{
  "d_model": 768,
  "n_kv_head": 12,
  "activation": "geglu",
  "positions": "rope",
  "qk_norm": false,
  "init_std_qkv": 0.0218,
  "init_std_up": 0.0218,
  "decay_shape": "linear",
  "train_tokens": 714100000
}
MLP neurons of a small language model. Each row is named by its layer, matrix (gate and up: input weights) and neuron, and shows model dimensions 320-575. Each number is 128 + 24 x the weight over its row's rms, rounded and kept within 0 to 255. Numbers have three digits each. A neuron's up and down rows have the sign that makes its largest values positive.
After each neuron's rows, "fires after" lists the tokens most often just before its 100 highest values on Wikipedia text that the model never trained on; "fires on" lists the tokens most often at its 100 highest values on Wikipedia text that the model never trained on.

L2.gate647:101056130129141114118129174122146146138102097163116135091119135115138118115121128103118140129124145170137099141164116146151121166123128150115148152119140141129104121118120130129219160122160153110139118129175136153078117151156153123151170133148147117132120166129160096147175102117111113169107144120127164118135133101103134155122119124133107134130054139072095129099106108153134115147116130089145065097161105139119102130125133140123116129140155146144121148095183121118154129100179135099113115112115104154131157133098121149148123119109158123116153090135107107105103156103166102116126131124138144150113130121158150173094131145133178119149105113106124134102160137124168131094103163149064187127119129144115160147127156106099109160126154152138093159142118143142125117131102126
L2.up647:153121141132113100109153133120147087141142127133140120152139156138137154117103099174158156136127104149128119125156130132119143101148167091091120098132128126139123137113112143069121122087117043150146118158099110146093140103127133122168141151138102106135137150156146099127133142121166118080124160115119181132124122079119125145162140146144137147144168129130153163117152124123139136147180131141133165108082148121108144152129109129161120141118126115094115156104125090132170142166112145153092125090113138137130145076103114126128097147090136119132142164115102117130111159117119153087124071097109155141106148139182114131162130119122131165137146107107117174130123171151132112106152118177115119088097122150126109136120149132123102156100120162132121141116104134145126126069151135
fires after: ";", " ", " |", "0"
fires on: " ", "0", ";", " different", " —"

L9.gate203:120095143099110104096153117160161173110174124121159133129168109120153068096120122125117089122142110135146110101128125134193107109131115136081151141120099134112123076118147129146129174071148130145117156098115142114121127099091099123124116121100100144107135091142152109113071175164163120140118111155131096120124139132105150127198098139147160108082145165104107161108123115165189155143154110151168138202096112099113138139116115117148113138090136129081095110117096146122125111128158140143164137126101123098152121087117137110124163133119130092118140147134160132127093147115110161144118127134144152106133130106113087138165129136114137163153167114101137153128103131110114119126108104133127083168127177145117150131136131139123114153129127115108127113123130103129132133133156105
L9.up203:149152154123116099140116127117146130092154082130117134149138119138143144132126129131139172091125140100165117117134094134153118152135076160086135159130121092156128123135110108148102112134133136145100112155103121142109117103140153171130171137085123101091126095121126112148110163172081081086139142092125097163143198128178154125118115112098142145127133069128174164117115143078156141138143115157142167120132118104100100095118131098121139139133142150101135133162060152102152107108149113128141122126098150136128132127115134152128120136119094139166073120131114121122133114156126142120090160148135128137150152152119117145132089116150131084121135181126131106111135110116101122132097087134150077175162097147149137149091109093143115117124140144162124126110139126173148185125130119
fires after: " |", ";", " "
fires on: " ", " CA", " .", ","

L2.gate1358:156111143118113161145146097149127127137150132109150185117127130160150120070124102127112068100112152087112124137171136114112149122158147120133130137077095142117108169103189097146126084154101129172103105163115082119116182170120146124100115129121142123153112128177131149158126103149123109140127120149146159133115119128140140135152139104170175137143108160124113103131119121121158128119161046139141109144120103195145079140095116166149136150161140089139137127138145166123151159124125121103090155113139116129133133124135110127147105149131106101151132136116139094097141122119121152124101091095158160126103145125147105149100056141139091118113148155167116163093140154160123126150123137142096156154106122114109090169132134196119158148088101141149115102104106149115097096131127104
L2.up1358:128120166143099109116124117112140124086104143125128147136121123114126159111137162188122145154153115147109061126111156146184142063106091119128164146109091122125134098129155103155147145108104112136155147154126157191088183127102112149128131127139136182087092126189122138129141128119135091132140141105143133134159153126096121117126148155127108091079129116111138137145118141109122096161132145130117166092123107118145140137108169178115092128104126169139145135118131120168095100146118109104132119111105118129139109153131083165103118158126126179075148118125161105100135115128105118142184160127109122122111140115132157093142132131143115156071123125141156116131061129137120116179142139133126109125107108136152126119103131118165130124130123109139121144140173107173155120139143106
fires after: ")", "0", "5", "7", "6", "1"
fires on: " |", ";"

L9.gate1464:151111157125131114105132149159145104125137160139149141158149124167145135119122108155112149148115162106126169120123142116147097126144130129146147111134105119149142124085114117124121151170109123142132163087125127155126121109126117127187109129176118157145134113102114095163133153119105087127147110147129167130160120101120136122091102136127087152106164116128178127119136120105118124112160096114135137112128065129105131123088152134138122136113152124151155146115125080125113150131173088137112126105162111108122157196133133114154118147146143107103134124147127158116132094095161067117158123144132139136131179117168114121122106070114108102138119116135146146139135109125127133150121112095115127148093151081139099093143131114181165166114135182115099065101107105111116081090137115
L9.up1464:148097088159091178112098125074111140100144120165133125173136103074112176116161173131110110122111113127141115102139120127146092139156101152076144088127111156125138104124118110134124136116129145141137134141147174107123150126120132132135124160177142157123145138110158119130159146167129107153121110120139139126112123105094074113164152106160121099107117173118129120134164084120129192133158119127095177174100087159125143118109149142147137108113141126156125118109146121099112144106105099152148165132148153130140082089118152149144142128182167143124142135079097127138123100139145124131139105123189131146148188109132103140104093136102138151145137123087107113150122089114132128107098087102093141145127134104153138114144138118167090140146113159130138130116158134126079104115166147
fires after: " |", "|", "j"
fires on: " ", ","

L2.gate491:133100090124140124137124113133121157114120103144144101116108135160154122118082107111118110194134146105128139101156134175098149108150172145115139113108138145115122091129142069145165144114113122109105163096129154154143133127152140086166141098121140092157129140094154136163164096149091134166121133135123122142095131137168142123111110155131109091131145142147174109091109101135128180123076117107167142130131111110153157149143130144132112160139096137142116096107161124113124119154125076099118117122118111096125119143121138108120136094073126163122135159141133130122131144073124129135181123133126119138129146138135155107124138109153133109108124122108138142107175075136133132177132115167125117136156121089127126137156144139178126156143123136088103130150152136113119098151121138
L2.up491:156090121097105132115122117152145137107076128141160125094096155149149121101119123106123089151138150079142123114121124155071151119123147116143102143119143114139139103150139092129158147087112121131090122102097147153121113135170119147149137076119149124144167151130149148101131080127088150144127138161133115146096115157156162116143142144102102103102135155161149102101143136120170163125079108095143141127117123088089147122115128172142140163165107130154093099133184113108134101153112094116120114132154106121149082117137111146136128114158135184120129125104114157126130147122112115146145138134113119139144144145135135152138128102164133111130134113127101131093164111103122114158101102139117121128113141135129130161181132120145188147123094095076136089172144105154073124134112151
fires after: "\n", " ", ")\n", ".\n", "0", " —"
fires on: "-", " |", ";", "    "

L10.gate135:081118116163093110140123149110144114148119152052155148053154128175128150160135081128115151134173123130120100106112144109148089154096129145082125145154110157131125121112106154098168125112130091133116122143124160129140141122123134118141140122170146109156120144142176149103108143136134121124100150159128141086182146098125152153163106140151163109104151127140127149117139134139141089146075130165128142119160149153111152130170113138114116089137178173116116084167144103140140150105128075085130130120137136115099150160102135105141108152119194108159118102147135114129132147116132212134151114091111098143122152105094151122135116112140092139119169128094120144150103129118149116122068108082122123144126136126139113146125128088136094128122135141157125109089136120131126124118139119
L10.up135:108168113128144132123172125135124128132141151053136130128163131136124150126176136131162136092140133123119109149149154122157155120121114134173132144112109137146125142125108123132156142096149125091138147131153139129135122148083140086113159088169122102109113100136149152132122138086116091146093142139102115127111125130115113139115118149117134121060114114092132135106078156143137119141111157115134110129132162120157144144181129137112117107179111121095074089138100121134155100148078128112156112122150137089119147084132139125096131125108131131105121106165112113115138138141126127076159103139112175108099127085131123118114129164104097183135139150119147120135071108149112114129168093135150095079129177133124117122114139105122127100085128104133130114118111117105144106173125143
fires after: " ", " (", ","
fires on: "19", "18", "14", "16", "17", "15"

L7.gate181:126121140136113147116131093138121143158134091116091079126189132095139068139122107124116170122123115134113111104163143157126144143161132102167140096144096114110120115153120136157078126140197107129090157126104109146115120127165120165084140106135113159145092151094156130092146107136158140132160150108096163102159148114086119117142117126091142153134105120131120166120147117167164135157133158161091102102127154175139115105126123122114103120143151183149145108127161123127156080128138132126146126126123162124125133113131152054146083150171140139076180111139128136179165106104123105083177079148107079123122151133137156158105125111089088068132108123160134160133118123144110112117120101116091174141084141119106120138112158100188133158114167144144097112160130126113154152138121122
L7.up181:098107094145094129150131143111115099139169117101100158118117105104120102135092106102126140148183173157108122083126144116135099108131068089142136146137146128125130158139109109151131166120163166129066171110100176128125099124154130121117106127152136134113153148142170157144147156132116119112119119153121098120119141116144106122160125082118145142117138157140145122098132136152131144119073172135117136148096129132091149139150143103089122176129147120111117072115141146144101123179167146158096099124085166117119118175115143114157113135118108149150132116124114142154105135126196135121104138127154151128089136158145085218132115194124146113078150097094148121106079109062163104063139139099127111139160109098119136125102193114156135126137128103122132123131138096162128104134152096
fires after: " ", " |", "3", "0", "2"
fires on: ",", " ", ".", "19", ":", " $"

L2.gate434:151173130100111127115158139123117140126160124153101141157138151189179117096123111110124165117161108152121125119138075144148110125104140146081154140157130099105110127150120128162188148109131081072134094155092150121130199179148117113091129088101159142093120135151108100077119121127141131105134154105104085132159101094134109181096123125122102129130156141116152115082089081101142103128115133113134208157138100130135105128097103125148126126100150141139118097143131160143147167133103127142102113156150148083133113158141130124127130150143121151086166102094150098086119102106145138110161121155174127129114137136120108110127104120136099099126126118133137122118095150126140100108145113118127131150156108209120155132152167091125118161071179089075114151162107128130119123157143106
L2.up434:148160105082147140115166124130132174121120137135145132099111130144184142140122110121149123147151146110091101129131125082117127139137165135136138173174120146144095096109123101145114142132132113151160118134192152118122147135083165149095159101126136101133139099111120165113098127170105137119133150104127125164155206140123087162124134100114088115138124113136140115130106139137139070132106156183117128105116102171098079132136185108087156116147111147128166112114099109124132142123144098131119138156171121151178158078134102167098137091112168118160145126135187098120128110106110173158109140123152121152148148165135144130098178125119138133127121127141126118128129085143181138114118123134173116118129139168090132110112122120143132133103143127109149121140127150125144123119101151
fires after: " (", " was", ";", " =\n\n", " ", " |"
fires on: "born", " born", " /", " Apps", "19"

L10.gate697:118104156100140119146150083131141156159141112154156155107130133133091143101147120119122130126115120113176142131104130168102125119144148157148121114093130164140110132111115114104093150130131173120151109142142148091109160130122126135084190099143113148156182078123114159125127120140143141108076137082125127102123157096105114109143144083124096116080091132153154166108137106108122105083130096107150133119149155145144130134164154152108153097134100147117130088167131114079133138168128096045182128138098141136104135171132148144142109116108152150135137138106157125123191091108169105111162126118171119099160168115133195131143089151134134123089121111155120110123116119118165048139153175109111106128112141180107157080105164078115136151122143106122130145152074106137057088111134127
L10.up697:109167152122149093151142101140130145155137107168146162095130128139103127100093099144118148140078152137168109117114129197123128113125110138142087169163087144116104143117136099139135129138114139112159162114111147167117143199161121141167158168079128117162113136169157156169093118123128139086149165166139114138148144128088128100129177147114111112185140133129133083136156131088098120095135107065116134125132094130100123165119133107085153146186130136159111109131135102091133146150121143110133135109161130102148119100151139135131129133119095126124099196120170159121137117136098128155149114152167141139124156117141102142106087129130140111119136106129128096103076177149099125113110150113089115102114124137111117139109117106112147187128124140149148127118145102141104124118188124
fires after: " ", "|", ";", " |", "–"
fires on: " ", "19", "20", "–", "18"

L10.gate1320:122087144079140147117113119164109147137143115182161131167118079126120105134125122160136147116124163119122140134112100150107138091156119152125121156131125111140067139116125131151077127064133095162115114130147119104145096147180132130135127129142119127109158109119139113150108142186143144108110167126142135095118090135117137186105155130170170084117161133125113174116148159101111139143135113139140152175149124107105097119144185138157121132142101160105123132120136123116090133111166124142154149122080139144124121109076125150118106094112159174140115098134139126111104153122155143110221140157125129127110163121123158143140150092137118116152124165113115131145121119093093100154168132128162134097087119103139142121120165133132155130158152124100142116106147149140111159119149091
L10.up1320:064101176143111164137131133136138121154108138101117160137084098144160148103124114161170109147136101140135132104102131166139084115129108085091144143129126116145182159089142118109120141144130096093147114126146122138092138130132138116174098138140104121140089109129103113099135155117087132127102156114152134138102122108114076123145135159143113113139124135108124134106118133120121134139139155098115152123114142164100145130129136105180112115144144092113141092125122096077154120155155098121095119083114129115121123122169125157113128107093153118129133107122152171073137092136146160131100111105125135108133155113174145125156135121130105112146127130148126146101118130173153112120101145121156106117111146107137125071065141140137092164127112181154133147150147110101142143127099129
fires after: " ", "|", ";"
fires on: " ", "20", "–", "19"

L2.gate436:118108122137164174139122133103079147085117112139093098160129119124137125102079164093154129133155122188116124117135167140159102140114129127121104092112144100156117114081119103131127121126140124128099120107123150127099118094091174156126100155097159052128135106104129167045121147114131121117153138153112144092113116101089094128119114157068115142143130128116104103123098132127123143087132145181153115134122102144144112144091089122134142123116163107148131108161152102100138145096133134100049135123167127090137137102119112073102155135133149087111178134120129093142134126092137098113165168140114121094148142106154102132137102160105109100177151160154111100124127135160141124067109104119145108117127141131159151145122170139135094113107100143156129106125133120090136118130174135
L2.up436:119096109130130131154104133097111118137105106115126115131154131134138195094101181124161097116135125145075099121144146131132117113118134140110099100120152124147141105104143102106129104119163132101139117130109140128063128090133136144116111197111117099129124126134152148087128114154122122098168144142106144109103133092096117121120130163045106131156125109118104114127121133106130105093141133176178131120126104168170109148116114091153181153121125106139200119127146094103126130108155151106065138136133120114150164121116113074116160152122142086103141117129127083110134085100105125140139164137129127100196131135088125124149128135104096112114147139142148112126143114120170127110134142133150119125115159135127122119133157163110114125108079142141142105143095146087136134122156133
fires after: " |", " /", " ", ":"
fires on: " ", " —"

L10.gate872:156132114096153162091147149119135154126131144112131110152141152054155138160150125164140135100147150093126114152123131107106129129119122119136141147111160130146135121131110114185120109112155108121098077110146112103119143147142162161156129145150098128140133082131138111118123117142094110084123133156134133096118151125115121151139118142145126133155135091123105148081133093123104142165115132116132149149151130150116132158100124122124124112143133129094138145122152076162144150128109120130119137136137188125139165153121113142123121071119131136119137148100118121156151066137109135081197146111138097152142152136148093101123085139130089110093146131109109112127155113126110106122171092134153128106087120044141120131125161117223134161109144163150118139153124132116141144155104114
L10.up872:155162122123130150133101144150161171115108170163143139145148155142095153116178162109133110135119079128129099156111188108075071163153099125116081127094142068173129123106111132152118106142124140114131100132119152113136141117148148109126144158142128129136155128130120095145154121130078104114076110100124115110142119156077161151119120156127121097117147167134125113095131109079105122149158166127128154126129145107140148178133149153150178127148065103093114182123112128132120139136101093096125129111159128134182145135145117128143124179120128122157092146118114122140098137138145120137144133145094101119161132158146108122123109118124119152076120134115109071099130143131152113152176100141137139112103153136162108136119100133147128141118097156144144180127128129123138122110109095
fires after: " ", "|", " ("
fires on: "20", " ", "19", "–"

L10.gate848:145148152124136109163126134147111157074110098104091147156100082119133105137125145091152099135178143153127185122096142132108134113131134107150089129120139113092128155117139094154082161127151103113149136152147147167140111091128143125107170141163150144079175146133125168114106144110158083098140130129071118094142131133094118159118099100130117164113159152146096134120123155096138136156127118097121123153131128195124122108113128131131097170164150136133061096156097123111121129103121117119125141130118141105159197117128127117144135124104118116075170096118103120145096130108122121103139150187125128146144141133141154109150092135138129107179113119161159135094109116112115115152114167157145113111131114174098138142091118120091112132097107126164134138153122066140084105116095099
L10.up848:127136102143116140093125119138143175173149155113161156135152168090150131153129145109101136121139140123108160146103123104101119122131097103130161170132138088144117106103128123144145135107167111092134154106110134180164147111178164100085192135148119116125134141127127105119135109117106181133106119118115093130092109090118113126165130145108148085121131138083096137077150126118149111120066106114112116142140136155129146147146133142148171159099115063158091112101092105141117081125104108113131118119123091104118108117087119082091102130095133156090124104114122086151108119121129169089145143168122121133151136131103116127119116139120120129132120138133101119139106127117117080094126109132139139120167103170147155118066081130136146142118126099166130176150133132098145158118141094
fires after: " ", "|", ";", " V", "87", "–"
fires on: "20", " ", "–", "19", "oy"

L9.gate1342:111138085123077127091162113130138107190157108086154179114122115113095127108127139132152073105193132114100137090103111138116129107108121132140078103136179122127147077153129148134158111099083083111134164076116135144115108092115101148138143093150141123134140115108124136114144125136149103136169117188148131132132141134178162088158133088148147140103128105159147099101116130154103133110111124132136107120133137158118143163085118094135106110161152063124114141102154143133140172158150095116160051154141117129181102112132155123123121126144142104142125114125135153104090115170109123131120095128181132116135111114132121120127154161137118102117195148167124160160118114159115077113161109157087117150139149170144119150145129128089125143149140152119098139143159104158106142118126112
L9.up1342:136085079133109124146150094113118157146137127156123148149142135165113098119135082072161138085214109107135142137146125118120105154138080186116111149134119109144115137099117135138136150105161152141145119160105139104129126103117162152112117128125104106111145149145123131143140130106117160155120175131123157148142132155139154126126080161124116123105145130139123176124107130143162114136119109113168098146119136104115105173130127131118148132134109134109154094124157155164129161135116107111149123095111141130167146121136110106116134106123183106131168146109139148151141143134107123095104146149121122122108133143112148160148111135167117170148119124125135102159117148129118147160160131131152144139076106124159101120116132119142088101126151139118112151150157127113107114130147115
fires after: " ", " (", "53", "–"
fires on: "19", "20", "15", "18", "."

L9.gate259:098070130135130175147125124120099149121152133172130118069157134107129160125106112148187153105126162110160142099129158127149162127145101152070142142074141120153179137129119155177145142119137126109133146155124079121158166104149138163116166132140088110100150162172125125055157137119124144110103147057122102134149136124121111168153094122109117124117174150122140127120162109094151109099130104117125111097163128137126137121133125150108123150149168127127101111141126146100134109116140135121118132093122124085152106147134081154150122124143130134102151113122140141104116160147127173098122104087133108100155136130097145130154129144184139114138134105117126119163104076174134099092108137139093106109171117126130109091105125113135126109161115112139100118124094147118129087116136107
L9.up259:128119141090100142129132102129129129120165172115115139178138149108133105097155117126106132108155123120150140097149144107105103137116092135149146129148122139110100102093121105152131148135132135126124124138088153158127169114165136158115153100105166129102123105098154115119123155102132127091136081121135155123138168136124155038140114059125141122106127155180162155096133112145123130125134079132138137137152126133092137105158155124104161102156156126107110097131150183100148184125112109133145157125132113080159089110106180173134129151135118174124150086132102156140125152133151089105120152120144114137180122147107128150141134148092118101106135143143158141105152110122105137079131093169127108116094126158144102078100135142122118089140122125144140144131111101158117096108171141
fires after: " |", " ", "3", "2", "',"
fires on: " ", ",", "15", "19", "–"

L2.gate745:147141140147137102082083098159146140144165102093127169106129137125131121121120109115095134152131109131108143136127156183139149119151168155137127137106094115124113097131157146138156136107114151118143150089166101139109148135125126136130122128126122107137114139119126105105134106125112150103134114124189145167104152133123143122124141129111164146120103136105123099174105120111119125147162175138083153177116106157159118172146109086090118124144149143110140121070191179143143143121154122141116139139150091137163120151114109127115118102076152117132145150126132109133139079094098125109163122136135108092126116161111129121119140099098102080148131150162096119128152116127142092183123137157123140115100166139126089138141158162141110125113149109087094139105168151148113103144152090
L2.up745:135141091123141130128160172124147152118144098133136096126105175082122114141121108149128158117135127128118121121116135151163163132165143109134111179119141097100139097078151133120110105092090104106112144126144146132133143117152133113155103148176166130129139125088114127122177121117118121120111103124150172114124110085128090131086113161128123116111103119128146155118130114136119079159116159151124127073120122112118127097137148153141100104079151115109126115108121131136093170129120146127117119097086105132145138135102072156132119108091115129132136153116121138122129134114125097103100128144132141105127115118112093126126094149109098143136106136107111158105065169145098084180107140127077109109122116160091098144146149108146155137168124115118090148159158109111146128072131105
fires after: "0", " —", " No", " Small", "1", " -"
fires on: " |", ";"

L2.gate1344:086124117117146139113179117082130110147119189112116137146150173108098116123160138121132154154106107079139138133115133123128137146170164134098148119105128154140106124139119112121156124128126110162101100143113130106103111135145106089154131106129142139191145175109123174117113129203168153143097098103192141110126166152172106139136129140139078134121112139146157116158147114127094147122161124109121148138101155131095116114107164170129139095073083114136161136113099118144096146169156146141142136116138109151159101169074108132149139151163193100119111138130131129090141133151150119142141141152126138060151158133084122144079128065149179137107171080139154071132112124139134116149103126114114112155147129171098091124106131147137166167161123169108106156124109116139143130166125086
L2.up1344:154126124097085131144128149095082119144099148143091116130141107127152138121109170159112142127111122024136138146146162141103114105174130144115115117122109131111136128113127105103136141128131107123120121169107136106110126118127138134108120136141141145129079107116161124169141130148123113165116153148119120136115116119196116102164125121152080158093139104159133122130134127166126141156149113129150125141136145094121110060118096122143121160174097174157114138074091130104147123126191112147122078109159118129161113131109120116130119175143077107090165098160129103115159127132105118115111122146136145102158133154131129098134096105164127142117129077120152120130125122139088106135101143132139076130082181105142063137165173169119150116158126130116112132087104111111116125103119115
fires after: "\n\n", " ", ")\n\n", "0"
fires on: "=", " -", ".", ";", "•"

L7.gate1268:175147132143148103124147124140104154157194119120186104148131098140145165105118125163147140133150122138120157153128118113155158107131098114107184136096122143166163174119123105127130156160159127122105137119104129155131131141113148164135131116133157138100134114127157165091129156117139167089122107088145086122128126148146143157112171128135161126104121129125130151090100118156175123126120103187151187108137132134110144123123130076144109157113124117120165109123120105100120116151144096129146147117114155139156113141181109063155147110166140147109121073152118155112101165129131142124154122117115158113119125086076119176110148122110106151099116146127111156118057122131128106094117128111145146134127134170156141157095160131158134140175159122146118127131106173099106124127111136
L7.up1268:133069184103141156125159101151152127130147159133123116159135124121149179130149131114111088102137142114118120135139129111164127126133129105135140100141118092124145119103134157165151141112130128167115124096119122127157137105193127124159155130105121121103123141142179168131130140173134072148128125130143098146103158135106165120125177147124137094159115134114160104101153163155097117114118143138135134101127128135132151129123143137091166130112123137134097146155096113130188116181156110155109158099120121128142150137112160150159121173116139145181080137137105134161083152128124141126157067169198146109100099130139110094145157078195109168156126107104137146137109149167135157117125118126133117178148104153107091087176142106100107110175124133147082118086163132105183093122104153
fires after: " ", " (", "\n"
fires on: "19", "18", "-", "16"

L9.gate581:095158145136100175143134144115119130120176128117101121125155083075130144121094103120146158102128171098099134141115135194120136102134109104135134134164154167094137112116148112126140120112125133100142092174107128125127142121152115139139124167083088105140131153116094134122137111102120125137186146176138103129123119113119137161145132107119101162110140133070073102148141138131125116136134097152143102114187113130102165118128113119115093139129114179152142102175111173132106110096149112103123108114121134134110115125121129125158133164105118133089143163131158083107150121076121137097151131180132135114111184082154134181102153133153096075165138148094150081115114104094114156085112084135118093139149154139165151110136099130084094135138134137135110084071137128100135104125106147
L9.up581:122136137153112120138175170118121118144147159133109148121111146115168137117073118126151139133090128127117152127106163166112120156157102123119083146099083169112113174101131130113135144099105166115148105157160149084147142109173101083111143158158127156128108167107126126142092145150105159123082125151142162117106117116130122111157103138141117168125135137079133145150151167112154144124114137151177091126114110137118119161126143112137148142090121130134168116115133132135107155121100126137112127096109104140153108096122159086153157132134163099114166113144132069117111155134138093126205146095128121114152164113128149142134096146125131139092085163114132080132140089122088135109104112174119127141144143133169132139110120169134138124146133157159115135095098158078134132149117151
fires after: " |", " /", ";", ")"
fires on: " ", " (", " would", " to"

L2.gate1224:146158107109097123149155127128147133155144153134138152113139163153106119134152145156150148081095131078139132130115151128109121112119120125160118127121141138158113129149130139099141118138140117140114150109078132137140146145152109119144143121137104108125145123130166110112144108140117144154101149143159162156048097117138122192167097132115128109088113103122177133107164152127144144136132092127165154114122169137116083087102167109094122109145101120125140091134093113116150113131128118152135095107132102148141125106107108157122160123102142127105118110122095123095158169118102139130111127113106152104123128126106154134106091123156130186121126079097108150143143045183139158162120147141099127168130150161141078166135145153148124158159117123124137125131105122115106134119127155
L2.up1224:127137103136123156129153135135157138123092156104127130107136113168074158079158096107163115125119129130096104137137112113136126095115136147178149170131157132145132163130135143106090104131174141123137132109145098139135119123152146147113138065172111139153112188113134084135134088144133183170126139147138154132125081151119116137132083163107145096133108126135101124109120159121162131146143091099138125132109152109123090088152126132127143169153097110145139171140094165115121117152136126142163142082155110109140101159132099161103183148122140134166128097121084141116123127118159130086162115124102155110124143173140161118150137151168133150145147127094101139159159087162112117149150129149109142141098156118162107124114141117163131121113145136124110120150098092075162161114159118
fires after: ")\n", "\n", " ", ".\n"
fires on: "-", " -", "."

L7.gate1359:141133114165124151110136127129139111148145119148145109137156106116078144149119138147142139105136083085130144076131058155121124135105107112143121177165135094109146139103139110121151133176091175103146107063101127129139135124124144102171087123124153121139141126146055115113109122139128118117115163112095100130117079135086119146093113112135073109127129141185099151104099106134099149124136108113107089147120168153138122121107118196164143141099173138104147130118158129079136158132149118166140155106155140148124159131151097146143142167105132106107136124121152165128088123147123142095144101154146154093135095145134127097110145165104177129102152146130106126101185120088123122142122115091173117128136126141140099132162149128081086132138120180114042097105106134146122105108132124
L7.up1359:168098136118136172124143133124169090142153167162104114175136129111103124105138077102152135132145121119117104100135103111123131130140162145114131137131092150115149132093147116141126137151128138153099149155121138090132110117133135105135107126110152101138151125139118137083134125112159125137078163152141114136081091105095138154157154136146115150126128153135117158119134078125040164150071142077122139144167124156116118109112112147119093088098162133134127123139171113146124136132123090134148116104169111154145140174086116140154099116153107128111143148184111160195108059128104147098108138120137160123129158113121104112088115146091134158156107150133102129133147086098131095120124154121131138143088131145157138135126130100071154120174138153123137163121128123139124142104114135
fires after: " |"
fires on: " ", " —"

L7.gate1198:124095149107158112117138101143103100157076080144175138152103105124154123130129154129145133106173124119147179140108133153112086144159120127156111172167132115134180153125132134103152123150137104101133139135146144091112106136123100116101152124154095120143115111143145138146117144136134159146109136163158120111129114113143082092155112141141158122106093140162084140142129154147100174127126094163157137144160167155110118182156101137153124115119189123174140131121149119134128096106145137163110115135101122114131107116112110152183157143139128159110095093152107125162105086136128158092114113090120091108118126101121139079136137146080117109129123140123125088154097148145144148112156104065100178111126126156131095151154153152144134141146167139165143129163163112094126130128135109
L7.up1198:171112139171132126097131156096144121159135131122158155127149118115098111119132132142062091130120153163112125081106130177152144093154137078139136133144141107098126157114127112139155179142153105132118153149163150109142139150169123111061127122100111143126135109096161178155100122125127107135109134094138111167130137148124151091121131116125123139174115168128118118111133161184167119154102111175114144130148162153114115148183128105095116113074117121136080113146123134133185105108162126112143103144126113085166155187147144162134115152100150118130156098131127128145151105135132156157121132088127116139194152099164129130140108119140128160137125132151114114113103132143113169086135096102143126114149098165162100129141157120173090140119179136116128157147116130102132138142139126
fires after: " ", ",", " in", " ("
fires on: "20", " ", "19"

L10.gate377:151162141107143107116110090089150157096120156128111175121101145118100131120104095113085134172122168137152146154153154097163131160120131173130129104096096115116085058151159154125114114120097106132122129173128139129126101145121148135148127121141152087114129095172130130112083143152155110108107142148140172120136113085081092163090109158128141148135153113130157116104068134135126136116130106149137117153163117163131104179134131122143112152148097146128116105173138115053079163124109136143136154093123102146171124099128144140099117097175146146104136135151176109105106097137118130132104147172146135091143116132152134114167112148151142092116122164114093126154135117118131115148117127113078128129106122114158117100142134110144118131069112106116168130137116118135114098137120142
L10.up377:147131050160107155129112138128155116109114137109124100121161132142130136139088154147077114123126137154127162062144122106105115135134147167089111155137123091147122118127169126142096127115117109110140119125137121109082145124100156136141148174193165115117125134130124105168120114129135139147123124146127120101126076130140076159120126111134109102154129113175118145130126159100120101174147115068143168072130099122114137163126159129165110127143137155193112114122142114135117124152112099129106084119162083091068122149139096141090137141131113085169137136148151135113156142096108083144137171102144077127110170115190138129178085147144139156159119118164142140161121188147158104134096108127118125144148129151146135087116129116141153121139054120162110085151160162131129103165130115
fires after: " ", "|", ";", "–"
fires on: "20", " ", "–", "19"